Weights of a small GPT-style language model, trained from scratch on English Wikipedia: MLP 640 SwiGLU.
MLP neurons of a small language model. Each row is named by its layer, matrix (gate and up: input weights) and neuron, and shows model dimensions 0-127. Each number is 500 + 25 x the weight over its row's rms, rounded and kept within 0 to 999. Numbers have three digits each. A neuron's up and down rows have the sign that makes its largest values positive.
After each neuron's rows, "fires after" lists the tokens most often just before its 100 highest values on Wikipedia text that the model never trained on.

L4.gate479:540468504511545503510473517484497515538497500512546500515493490480472493531518474475458522507485472463507499520490529518484502520497566508507503524483465513519534495458462512513463511512559503503502520482546527518523497507538508497507473494495517520500486470494466532484496473504548493506541463538552510527490506504455456522553508492517494477484517498462507537460549511495504541486481
L4.up479:480500523509499484525446461519534561514510478527542485454530465469515468518526487509479475485533492486447514481495503522491539497502528497491526498486471529533475507472498474489484500481508509527480510495499511500519526496522492552504504516476519472497471507499487545473497524514496526498583495492432478499529526493497504515512481543459493542470492523490514519500506468473482543469482
fires after: "gra", " his", "y", "ph", "p", "ur"

L4.gate422:507497475525480489458558530509500455497528501497522419462480518510532510510534472517458501503533468504458492495535522493521498506482492483472506524474487530525515543522562473477490511516474497528499468489492489493468464514502529476530525476532517486478497545516507511520525522473475501519490493499478543537501503487507513546561537481482510507476527503536481507515525482493516515498488
L4.up422:499480465508480528518516478506485458474487507477514456461472544532526532499512480523467523524495514528482494522498498523511509459518513489476501476473479525513500510527543510478514507471515485487514481501541510504466501457480500513561493535494486493484513553498517486506526479452480476492558501509493503498445469494560477491551553481433477507459521479516504509508531486493488504511549
fires after: "s", " T", " b", "k"

L4.gate554:479526531518550484534496514483442479520529483492484510521469513520507498499482491513471520499469562468462509489512505512532532500472485513452486473467483504459512462490467510546485503469489509536481518463475512521497492523498535499470503496515436471443470470478522496523515502486509493527483485501497519515481531563506498530491512467465509494516497529488494521523475547489533486472509
L4.up554:557497538429558497511478488517529483494483506467437478492504529514501463504505486509481527535486510486480470540500471492503494492515473526533511520534433499527519464485494470501544465537493497523506520470494466544526477494511498497473521515492505497526517505484455471518519455520474468520502501458511565514498497502512482476520491520466523490470522470480529549479511503502514538477524
fires after: "fe", "and", "ne", "e", "il", "est"

L4.gate209:512501494535524498526488472475492485558489514471527473417471513430512566527531505513505525484549538514558498524495490478504487507494514490519478484515522465477492469462472498519493471521495449510499504481517492475483489524513474497505507461494495471502528519526525451521450496463478536468504495472491486496529467511499519490536506479490496467485515493452455498546496509508477496492468
L4.up209:479492470513495519471447488469455476490501531499466490511497478487487460479509489502446564479501500530493497488510519472535482507517531500490471503492494485503501506481509524504522528522517497495470492516522528454523490536505501506464460530488521448547459511530502470547501534426528535494557503478509508516517497508511507507495504449498554497498496462497522538523547506544439496492479
fires after: " 0", " f", " qu", " c", "er"

L4.gate341:520490520507518517488506469520510505453498490489509487506498522473500533537504523487530474434513501488519480512562489453528508483447498548502460543487490470518529501472520521502484504488485492512497470485456491484503492505495512483501500491469513505481522528492558452496497501477536475527482484513529490441519515495520523463526487522506495502471504521492475493493527505524458500424502
L4.up341:507531493554564485519530469490482537507535471521504501508550537465511544488510547518521467521515475485501486529514492488521507491508521517513504488471493487502482473519479488548510512476469473474510473533487455547517510456497485541563474534534517538504513504475488471524469515480473500497474527469507484514483502503513479462477509460479478508543499523467501484537502521501467496520503
fires after: " Com", "tri", "ri", " in", " mo", " de"

L4.gate404:514496527476528523500489485499455489498487483494473495424504494480517485546486507470462571453473532460566505517499520540524480499461490502543528489493543512504536464517485474468438482514511488494507498498506501513484482510499550482491497495492492521532523494510460485459521493483533500495472503482503499513509476490498531536517551497495485490519530525460513494505522543531497527475496
L4.up404:520432514467486518539502458495514486496445508497474502521503499471499449563498482511434511533478532478520525522485488523492499517442516524525516483473501485490516479484507546544506510484512543521530498496485494542511562502497529507499505466523488492482507514533448470492487472516466562514483494495497495525514495521483460491519516487489499499483503539493479459502512458513504502481523
fires after: " h", " K", "t", "er", " J"

L4.gate377:468527501518496471510497500506452531521479553502527520540550523537490517452520524506488517477496448508509507520471513496466525471493522522524488504482503518500533494458554490514500506469526485497507533528517493507500521475489505517497419503494481556468473510533536523518513493513523476545503483513512543485463504513500506536495474502487465543477484531472460557503528497507481517522497
L4.up377:536575491443528474503502490503470493528477511526499506495477466461506491524533454486519542495515565505568494530478492522505527487522504511506502527516451470546486462528451523481482473460507465529512463540486488509514469488486497501504445494500504497527495538507491479503505471512499530535477518492489479464497504495533518483488478526488519477513470532526468495511527483499495528513503
fires after: " O", "man", "ri", " Ra", "fa"

L4.gate560:526488507482490489483533494469507481464509495525521498472453501470482525520513501471516503518513505470513496550463528523482503490506527450479529535448533489461497471520447511528502498531459480474476491511499471521503442491516506517505527540498451428526493477469519521469527485467491483482504497488483521461521520503527549475500461485508497488520490537487483508513510542472516474520481
L4.up560:486550491521536506474461465497540472479506547509482497538475556543529533476503509494531506520511482499558532482528531510497477470494468497510465518505497437534475528488520502500485532473491495498507491509557518529515477521505542489508491485480522522479518536476514474509509502485480492532501511526505513454476477479503535528469504501466516520563483536479499528473462552491518501503461
fires after: "|---|---|", "---|---|---|---|", "\n", "|", " Pri", "=="

L4.gate144:505510499557534524497480526502537496457509499517535486488481557480484487508527515490459507508523480485480482513516532494507541511515484500527506521503509456495522476468541534514483477526481444460526495482492510470511517488457523523517505513509519497492484518540509496532448502461499493499490456497478453500495509517504574511472547500498498494511498500477425499467486559489485549496503
L4.up144:514517474539510492546475556436529498505527477547496517544507518455495491515472467534470471508504498486516518496477507498504529502548509534505541514558482502520517501497492537531520500493479469468476503499499494480519546501495476462498480535478513468509489507508476475502485475504482500520530476455489482490512501529480470464495495492493501547422518515462464503517517516499503521492517
fires after: " re", "re", " Ho", " con", " Pri", " S"